{
  "vocab_size": 8192,
  "rope_fraction": 0.25,
  "seq_len": 1024,
  "train_tokens": 688100000
}
MLP neurons of a small language model. Each row is named by its layer, matrix (down: output weights) and neuron, and shows model dimensions 0-159. Each number is 500 + 40 x the weight over its row's rms, rounded and kept within 0 to 999. Numbers have three digits each.
A block is one neuron, or neurons of one layer that tend to fire together. After each block is what it responds to, as a language model described it from the Wikipedia text at the highest values.

L11.down83:498495569494457507478514459497492582549451429430483521513480529521533559450540491469540522443444518480519530492417454480487589508494546451507481538455513480555502468514405501574523481555451470530485536515504447545599437532499510527461475551455528505504448543532492473549460507517515493503488516455456563478508528498456502545566510529460496524471620449529524455499569542485537540540510467541442468535491462430508535522594564525437507515511519446556479494472500413473494497571560544
L11.down129:521521522526459449553482450401536445565450516500512504465567491530488460456547597528534513474502531481553533477514472504562546573493466501469486543532543476552504446437533527563453482445502506458552548533459523516466493392517447550572500463495529479578511404419438458442508544517442505466470519433485528405486562474455520488567499500480544572461515503474557469477553455536484490487510477478447609467478490509529456425417430469497487579496524517470442472458460473464523493497530439
L11.down246:548451538525464481514469490477458435432510500519487535407521476515499567418440544489487503490482559521523509427580511512466462486497475551522443494503529536533478480456507466489528509507505531501423501494519385442467566476484506512573559499568494471496480484477442503488507527554448540505461538475512489533489476591580497472525486515520595520431517442578467509554494539491483528437549522557534455474389513535467532516486465502480482494505476483583490473546525571437474526531472480
L11.down425:454495499440568531474503461489550550486466555493534496485537558521485472549489479565565549488486511502540456534475451479456432504500479538508531471459504421489471425502471491450547530502497486484467479493499495499495493504505506497498451606436514513531488476535515559535493426553494431534547536453533477507456515419496499493459562533523503502431512575458444479492548544514504456455513468513507461528470509481482542462539591488526556525451479463492471467531464519499589487602389558
L11.down443:453447436499548578472414533529481547480444525501591437573484456500500532458463476505497497484428517518515491524430500519511502459541483514472493457498496521493534506512572541502510583520462534530478454478471558472496455442482438458445497495504545506567438506509464490516488555499456535602523517531462531501584530503531467543535532512453439454483444431502524468529513578529445510451473459515466438495430522499518484497462596466502475499540461436504467499486479579618562545541442590
L11.down596:420525499440536484525548455457458534465418548545451515493463496500462508443448574538473498495539487451503534470497410527567519580464542493527444513546513467466521493522532525530476521471449452557473535525506527551533522496530520543466473456408491511517463475514493409499493519459557435494525508545495497546508421521520465588504437571532452497496447481545501490587478538437489496445482479483583441479432506539482448503527497524499464472517455419441462481483516467458546528582540477
L11.down613:523401424543536481495459532512506447547533448502493558539486487501506562483513627531502500491489443519475528516489582522503491510503556457533474492481515562545482455543587525518511477486610473552522487484508528555491460596466471473495502492486467454552456507509411559490452503494527473490470456566504454506499466537421551485565539495510465488490475535404519508477484436438482519487543477501589504578513436544524442533531508535502498468490470530469561480524501535467507532531510523
L11.down663:454500470533477471463515507403456550533526472484494546582455436482565448516548521466493517477534465485564538517422427516493475573467518469504543527464481575443484529504485486506525423524422511534476432516492491523478500453516536522521483541437499446532531582536529521503467513527545472543558435479540520503501458440453464470578463476524402490489595435453502524506479504556488497496519504462525489510563496568455473560479473461517511421467467431594531473464576512500488503466511510
L11.down678:505442391516463485532497463523492515587513530471484512559511522498461464504510540440524551523467468451467476498510557416488460575542498499525544587572482523485418495528476522520491550538503475467596493489515528478499525457556491500532490576583517434420537551531531519465523562471569536494497505488497468511490451528493537547434524452505518490514526473464480473412508478506426477554448467487508509520495478509481565538419458521490531482484477575503487530561523514469504524454440541
L11.down783:497501508482495539465480483562594526470469580468464541523503480460415521491491475526471528544470526494479459493566469511423546496514517494462508430535475544442395496484536509485577509494491436548480468510562500503518498533457541510521494565516533487503488459584465555481470454514482532506405504530544533483472497479520470524489463455460567480501536543502472554569494441474460492471443554486454532511548567560503514512542546530489457487532533494531481526510575522386461523495475446
L11.down839:525455562507508599530546539560466441517457527505531557468439437504508470483459464573491451493535572507547518523501540424469563470574537492498503458525517500502442475475524462530449541468495465522511479511501501528519489507535538553518451510495501497495523475548458560519491555463511482460474483544460592517489540423525517450523456490495465483505416541383496613509520455459478454542517493469582453529497499501481526456463548505451501477469522488516552530625553522525505523486517479
L11.down1084:456470436579459529589511489532543485507538504498495415588456505491480489375537495502468600507559555536579586546509560534509478510487461512465579495491480571489482437499491439513457476544475491510526438486479493522484523509529462476573471507476431427556461562529437439445512496517531511477511526427431530476477551486499513465482513494511506530441505495474481474474550566528443519483508505465467505506432453497470500455459529486531546469462421540456556450473523483462519559513553517
L11.down1175:491509452465589490482461568570524566434372562527472507500514562538535516483497553493517493489487526535478525498474535467487467496464458525494461516456478462530517475531452441483464438427542483480505496473444479497469473466561494525522524533548500510466403524520432554466435467499549471517476443477480456501524447489524500432492521514527461431435561466504547468618507540480496497524557510470541482459544495491440488537437541587458538489475496512446562481539599480456522597559532532
L11.down1199:573554452529503550483558463502423470476456489494477484411595484485495411528553476496456545474519519454474531457498476464478471457469414605497512468494476565466614517518508493532550510490517523557423543458448513532445469492508482497451477528538512417395457474520530493432495495469441490474509492508556553503506521564530538520556528508501492545504511528442481557503484442475533462513527467482517581407505524486488537442493483505491518512484429478529529462535437521529507494498508514
L11.down1212:547514490481595444518502415484456534519466449509429442532510503498505467488542472489558576519505456532441536479510467460488461525546527461474513531477559459487404489514555495524488464462464555473497486478481460493494452522448594526478480561519516503428576569445440524439489486536519473526507533516521524514462486450468555435471575601510526487491486433448437503554473492451469508555509399475521524437432525600431535420553471545499441426443495453514482552576524453525500501528464503
L11.down1224:449479584561600522439524448470500465519482500560456511456492484526542487499505585578544515503448500530578505508482513535466513510474449568526480522513488365447521509428479560497474484476456522527510509434523487472488534528457437526543480491484492467520439534459470548546502562554470484501465492497523534494553440513590476449495525466501461490427521525490513493549477435454528535459592559474522519541416544483531456494521506550517478510531499421524479390399436515478560553572440594
Before a date or period

L6.down52:561471503445513520543468521395564507626488520483534442497446443477467500489557469498425469497537531456520529452562539492590478487497563483470519479525430508568530550505542421428533463519531427518519530494515456495424496490552540499540481556540477521540597553460490533500540476509462514539454524498480469565471492531488472582468456489508479503506494541471546513457540495460449515442527488440516477549501530506469440474520458494409495450421479438553575457429502491532513501560466439
L6.down255:551518492512461521423507550478529453485544515519574517550514516401495537536508383531518468466505581524512461501510546483509441481452549530527505479481475512495586501524501525537442470489515544482576538497515461489527480486471561536532612432445537535496518482529534475511526534485521511529508454516499478541544524500480453527520505466488507511517497525507448513550476521516486536512523441513516476532497482467462503521469503491507518438529496460423472526575439506457475498526559479
L6.down822:533484432533530457488453496546473438532457434517531472516530401440506573574515507567528457477530501401436533470550502507508494475467424486486470485529496509530512508485470507466506607560553601428464511538490414443497468488465489476520421521432565477604517543426532510571455487449510461539478586476489539527496449390533488494473508527492545522492488478471561426510495521528501494503490517524461460479527525548478519519552417518518560518498489534555513512506560476509445521504476532
L6.down1106:509577568505438526517516515513494434511433561501501431454507469470524549460508649477501432530566465513515547492517482489506550522521481463528496506450530538466503416469508519457498484446566505416516468523569479541489505496558529532505424420546438504489525539469574519456488490501489530491469516497498468505494411394451419511516538502528500523515536427421513438516462520541512568543502515450524556549477463430459492548487484516490433563555516461515450428564446493492514472480543454
Biographical date parentheses

L11.down89:582471509486529542490559556498487507460537467576519394484510492519482576513499403499438497492494555496515558431498415524509548521504523528550533513481473501493508469493439567427582488456557515549515467555493512464506521530521436529498456461500449517498541586467381532489523553539548510584489459446458506457472535490496463531490518466568497532519478465532503438506522497489510472429563501520514457509485548472471483517545523566558511560499542439432528456554493523416485542514478462
L11.down431:501494495499516586545560495504503484455552493441512520554474455535505594503425422444549522477534435530425476553536499464512478461514553591478503486476528454467515486433555501489483516525518507493503498535469543450532561514505443573495454517532536436470458465515534461441513539538535461486516529493523535565455525496488534580508544613498606510462595488439535449564483529577547492509494445489479569537429488510487500487524445471523531429431412507505540455508547504603515514504514487
L11.down450:545473461485568484494516519553451548544555575441485492473526514478442504502580326542465545558512471456482444527516524525482494454441441462522507456570501476467515485523433448491561559492487498513486435463450510529496505490467468497440539522502505513527489512501474533490516515536531573493506501518536423510442511528484528543456451475519456448554511505437509537503565538446449519504484468520456469556542504527584567529511530510545577433489551561523555510521542474407449470468569523
L11.down476:470499553461509498521489517503497546535560453430553468453477405482474520562421504536497515492422606489471444476587537539472476469474545434513506543464561540465483414491491477434509502507499499547500474522517468482447576510450459464521497506546480454533466426534548516520571448487530456521444529480561448464580483503495484450487522527471554533522476473500461504484505497449527503469488489474507480489519518561515477442468495571516462517523515542455448494534387549450519507508590522
L11.down479:469561483529481444479436494509528564524527601551495513424541484503440515482494367471489526446459593506498546521525407555420557494531571486453514536511482506507479448582503522499518436504490498438447546474447473514492441421533434525466485477474513547469484507477535446595462549427538493585526486526544485461493509432540508522481480456482408558554537470429574493471537507542391498497464435584470505555512525543573410485528494561463490556540445527479489473461505537453526478466471469
L11.down529:538556525548486500503433481444465511493450477485496504481601464516553502520481484526460558487514510470583505487405501481517484466493451529485527547506503493461502468451518471458501553492465526568513522451498508508513510537511468495461517509526489464445473527580535498485473530545500539506523508493549522468467575500447473536492490579506476570480532488482487525583434483508495471501424523494591551471563530521459508427564498484442421446488498512533500527416547518498476589508511436
L11.down587:492512525496563485458541458512508442438456497537618524490378502525488492533496678519518470501541543528539523493458429532486465506579587560480491449463552454513493516470552469544462514528559527496523514486540511469462522511475473471459483501496447507544524575475505457568485461449466492580482503464421454541433451513426493491442541475510394531518526525525479531491428536493485526490455486530470470499485490580521429548514514529561538519467489471462490486493488480456467537544487542
L11.down879:444493488438520533545496509558527458508576471507493578491579466450495529555470408497430481513511471420493551519501474516529489539514506467475507485393490523510523486528497475466541555587470557570477459514566531476463535502479507535487437396454490504574490469463525494411496508535469546520494496539486526513486434470540531541522453514513482550473446497440500551441439492448451530518527478496524553472569505441504511580519494482461502465498477465539510451411540464608580448480461533
L11.down913:504486477528499523491529494471474506534464565520424511528482543489471482499408478454522427449525446505464545479536564649478486507547408460466534517547446488499459499532537527465513478521512457483467485548520480538517519500494482464514403439459469500455572493482514575460507488481532563536520541468495450447443531523516477520497526434508529443510488496497496412528484468516546524502508539532502518546504504480556519476497398539483552508478506448417471496505504531479539571463414519
L11.down956:485520452493440537458561511498525535498506473475518465457435499517424463563458306491525527445521517457482520525514489494483470402510491448469505534420485512514515458507478543467410561485531543537555540465535543440584533451540529435510497496512519489528539511480470466460504539559497517537492555539523522491435542410490457483520502480486496487456480524447519461509548471492463515444467499498480558516470542538528556560554430492468548441493509489570463462519546498482495488522458517
L11.down963:449501512481452485468498548513426524553482504518520594455475534479458482473442434529463529490589470507456480491468521445486476480490462524547406498497481438486503434552492443433496477481510549436516512519509542447450525480571520457470535534485474544475488486490563465492574528541500519512622442595518557487439487445524503461555491493474558553526549493439576498506470427497466487470498538587491475616534534522518475514448464474500566481472564510568451555555463496460504448549542559
L11.down983:519527556482521493493474473452453549467518569584487513517551435418541473427492709487528482575458512492473509520564439516480510538510459569503485459457520520511476506453472470497440545518524528526422525466485500546524472522465477434409562593521470565496437589487520536539504485473517513463370484581578523525498508460475497516518501510487458563479433519510452533514486525476520526494503470512495575499485488560485479519503424568545526520515542449494524477523484552474500421536544470
L11.down1108:490544520548481511465460501548495543486502517482462462475587495515537511503513292505532523522506502441476522534501516459452551472549542444520527433490475505482455454531526508471571531421485490556538460568525490424456474507489522490469422524440521490382428501488494526455508516427455550538510521529486482431472494491519454529474510467542500503595460420505528504454452491498542550510498472452524449517473584531491481536488479535485472478466585435485509462428457513371543588507515453
L11.down1124:527549454521476463407458467489478517480546489498525493555502460442532570483457495434484494465488544591508512463481481532537433455462528597480488527544448525545456508583521525525583480530551495478482481497476548539454407520503513450531478496494489526511444538518484503507502496538471516504511452473480481462484498488499532493465520513548514451489500497459463488482430506404510470590526483471502507540505555482483459528433444454452511538449478524547463516466559414503481528444422458
L11.down1144:500561547605456510527474514558520470464521499515531429468522477474537522423460478493507524486468551498535502502522522411536486523538504448479543560478508530444516459481563492552494506452482516512479502530541532450544461469574533491485553492500506413483574521473561482520528480499498540479495548488472466521495410532489523536514550501522515492466472494476515459538543504488540463500502426511442518476478470525524527449542480479508511477496532486505579445564491524417501518508456495
L11.down1193:482487476524519454490538516440526492492473423500526540491556475529456516533511489490549488477518477530500489485520444468455600537508505476488522501571476570439397490438518577486608481519461558508516474494499515507485448477517511465481514491546540462492485578555473475484445556560484517518575482507507509454493504449570503517535520554515518424511476481492540484490584588445419491458442566434531514479550507512466514527490443540470494573515481437481462446472498497449423451486569513
Table header labels

L11.down18:504479518483592545465502547478532503530527427537578481516539532468488474436481515515497503497489370477492539555440532534446480503434525552568450463488497437376506480538463480511534522454498468629543480504533512478544512537507477410496462519472534479466573503485499493471414450520554462456505475493473441547450504479504540497573489469503468435516469507506511458506487511514509501473599454454473504586488482464492518492563570485501484522495418550531507518426420496446479557529454519
L11.down41:552465472415485525487497509451477527469535450564488466566515497538474597467495414603423522481551584526484515550456510512546464437528480529440503518491489477498506469567535478480534550506471470519449555511503503556454517514506498466449510515515498484540432461461538484423544545596500520493468537581450500539439439436544490534562470497460488543519490512473504486485617520503453474491528492521491461534485492561478493474473518526495509575490436497524529567450544494629462506519540504
L11.down44:604435468521492497488510588442521419523486454501518489521507508540469551473476436516556513552429527464495493491518508497496478542522499506455497535531608500562473515503478431481497565532471478532453548539466483471501452554523497585457562480482555473468498537555481546494478506564435420547505496503432442471508451471531441521472414511465466473465421382500538471569485514415410501495523481515479483452497464441506534510477553492541527454560486478474500531577524476592441471458526513
L11.down85:549508497570492456489456459493508572484445493508498445496497488491488506526449535522463429450488482505495452570368410560480496474408528510558569484449514500479536474536513507477494483440469509496558492521504522532563522577533514509515518532460530453467516461455491449552476532591494504562554536460508587521481525455490507542464478442507442581480487507568538496516488515568511480520423458523474561493468489568527436434458492520562526502470515492469528544505480485572477468521507515
L11.down233:491499484471431513510538516456484451542477506482509629537494534454531493531457591422576524476490539463493486507521484519475513520489452476499515471499550419512466472516477497545551508484563552531472432469497480484578499547537508488462539445494427494535462472405474492435442472485581461539537519542519539605488473509513406470494520553398530501535517478493524532458498596454467552502517499520516517566518486485467460499480546530563517463510487474477525525510423488520538511448537503
L11.down281:506481442488562434446510478554535505425522474498444517472472450550533514529510461497412440518560517507508479518485544517520545406480500536529476515494453501468475432485611519488462473467489543497500546534443518422461516567495550494430473474546478484513468520551527460538465573446464476503499518478520558470491465567437518555545478503506538583534524482482512546470480538530523451511487457446549435490489494521536455513533437491473434481529469493519578571446502513517474551504528490
L11.down283:441567509447493489556409444516552549469494477486459518443511446479487440475489545466521469491447528509548561514528481491524437448510487527514518466511506477510542526541551534519513482495462484511558504463497516475514447491587406489443573534485472597537509476494598502547451507414569478498498504498489453605545429514461523530528491453490485528508530463460462531519523531518477530457509540568467540455518504499513508527539524475473484495593548497536513500493573524542477494448490477
L11.down298:587503500470524611568493518443437551504508515427464441558535539507561449493380513524454461490533506523526463553481455523481486511487513520512522478469470465450501415561493457522541455507409578585517417505509525490485451548525518495452483570423535538508433379469462525599508473486492485524487512590532488528533507511436478425559527464484498558489494481463488496527468525454532501549487497488549491425463500518508471492538508471480486476525467568524482568535535501538458480450554497
L11.down362:472438493506465489568510435508528478514431470469512474467453471472573521463451548489482451510509436528543488505463465520514555465473543490483466544529488499558447518534557530556544478472523519445485517484490529510528477504452456522476505600503546502530467553558451516483453567522499589453499536427549489539518517535534620494515514517534478486545553509460472575500484526521545514501476478515531462394522513554545414410493490466490419548492431465438516547495506463591524527512407416
L11.down424:524424500453455487432533453490603539491482523595470525508498519482552432525473493478514520479430499491516547499461466526529530461505465470457486509490497512502490520518528462532529534508449445540460521532467533548523480526484457448521508504541596565510529480507482508497500556531498484549573465526537519451525478512427470450576554575500518471497534518514492460471574559508529407422529459508475542510581557476492469545471453580515515471579485499528442502406540543575473460437490504
L11.down527:487514503509550516502500531558580547507439445554509444543590496521512547546514520467463456486548565505472477502427582516473505517491562479512439486480483576389502495538483461579444473522485519483490538486500470500496434539518519525494535433515570496546515407484400558465592496485591522508484460503473450479532501512516563576483535552536568460511479496490485484523462502480475498513516485584519474458499503559510503420510501438486468465508496570431456494493498493551512505546499519
L11.down598:587526493544469464477529491541509529586410522492497565635516522563483527524463454535507527577445443502470471521478515486481516489484468561495422536442514480506419542496475489512495446485517411524460533563516454466472501448555485473491527476520540526545474554531526562541554489461528556434444498486482492516514492474484450547478515449486449502444487529508501519458522562493517526503467514468521529531493532476505477539452429461528498557511559524470584506516475405577429503530392500
L11.down806:492425484515537550482516518581440509536515470524528538576497545470494511470503381486514479512417492530503527515513494474528494509448530515434452449549522532471465485457481509495558473534477500532491534522448506482441534528457503512442467412421504549478546507485556509521494473524485527507432507518481490445420492529470442544495431497428500513492517443513467495488559502415577502558539540521497490534483515439500504486489491506507471468478463552520512499499493528648506508521541511
L11.down825:539505502507515474501450463539403476493457472404512470458513455508482581492591508518458473477512514529568473539573415519492545537407462519532472497503483471521488436498480476633586518463520478494463532484464559512504405557540504495438490537460495477540415511521407528475566531504510541486494460538475540481471538551530479550527517478480539499556489424500565501458491498530466484516479490497493399483438486417566526443450485530543564495538528546463529487492475482496492559519443497
L11.down910:541580533553520461515487508478513490456545512480508532490513491554514521544514498464475451491470494460489521507413485488464479523514504502483572610505519568485490428589510532492550496511475458532520478522461516428520533443495474491501469467506520513461476469539493555508485474426525478501488491580497465437489478567527486438526483533441512460550484513469534509442481499483465530569478477422432496489500492516460558454539551508435508416550471510524511475401513503550531460541596535
L11.down1025:484432549463483496524456547465515485490463465481466510510464489535501502484500474512534494459524559449559537548496530488539436471495516438462391504480438486605452446518539510498509483566430495611506496533467474477498512528442498517475553526468456536520482528592547499495498475486532514504547511534492499537497467479535475554543514547491588492456575493443528468532527480473528439516579510495459475517479485498493519498435492453558575549476540412508524518530481500522511489479513498
Word-initial consonant letters

L3.down343:477479506497483501525500462479529559451445456543486521520587441446474505556481387502600494502499499507526445451434505479500505487495502543450510503524555512499497523459485533513494447506523573489519496553448507573489564551434506478515514529473519502522561510467556571470558459425503429499556508469507538495491568533553461547529547456494482506508499478477583472473486465543522481533549456542509516523479530483534509469491451546442395473492502507610511559528485531412499546520496468
Structural field labels

L6.down867:398484462554551560468517538536524555457535495510444493491463413544476501550412246499511570470518514462475527468554463510402534459474551446492504462579429503530530497482516454494508520546465458482493561500573516519454531503529439501569501499511534486466443497518474553542450536469520473524532498542470521533508519555468510499521526493501468449452501570581471437476547489470505511496546552476436526502542513488506537479514540466595432474543504465480502470490491437609464527507460520
L6.down873:493515552498461487545513490465476524472484558509515541487525503435547569534451383557417518450481458532530481593523524462493472483524502526488438490489538546520453543476472517435540522450528517496522407463520522485477626475423521537486525533509419517472499521443505487504505438508473550474545550485473529484502531482518471503569499558535485541505500460525495428527475560467514503435467474477468555500423520505470466520486502487474487441525491507483516458503528487505547538469536425
L6.down1149:573489477513501494465441493578513519487525434507521504492499484521491474586510410513466573496570488422425507513525554465464478483487606476493481487514530474559492476454479513456454509544542569485533585466433495464441514537524444551523495533419515475518562502437466583596544514460472464500491525501484507487527493445478501457540541506490595488445517504472437443497448547500490506464489478451439516523538509455471544514497517488471423498540576486483552482523525491534576527606489416
L6.down1158:482506540560555522436463505468495477506527505523540521545461462513507502473462500415544462508500474476428450536503548479468431551598454475533556525503549480529451440482461532487482486465577463547452495451463484526527543423456510468530473534517511457505530387493556539399631539501519515491594506480491494498523500488492564475495538479502458525464525495483471521520454503497473468483565474494495494557523395490487411513474460577482507471510496557478532502518501464453490470530456487
Infobox and table field labels

L3.down1186:596505467573575501528521553516483516435474509499472545527582534498531493489520640532519437481471498447448510500513514466485548531495559493518512519499554463434542500542484435506455503507537559554517513509529446519518518530484471545467436534456477509496503480546513498566462544536530473470513503537456526525490466527514497518531478532453458442468392484457534492514538489436421462580501505482481496605460478477520452422500530495514476448521442572463513458481536530509551474519431546
Before date, place or name values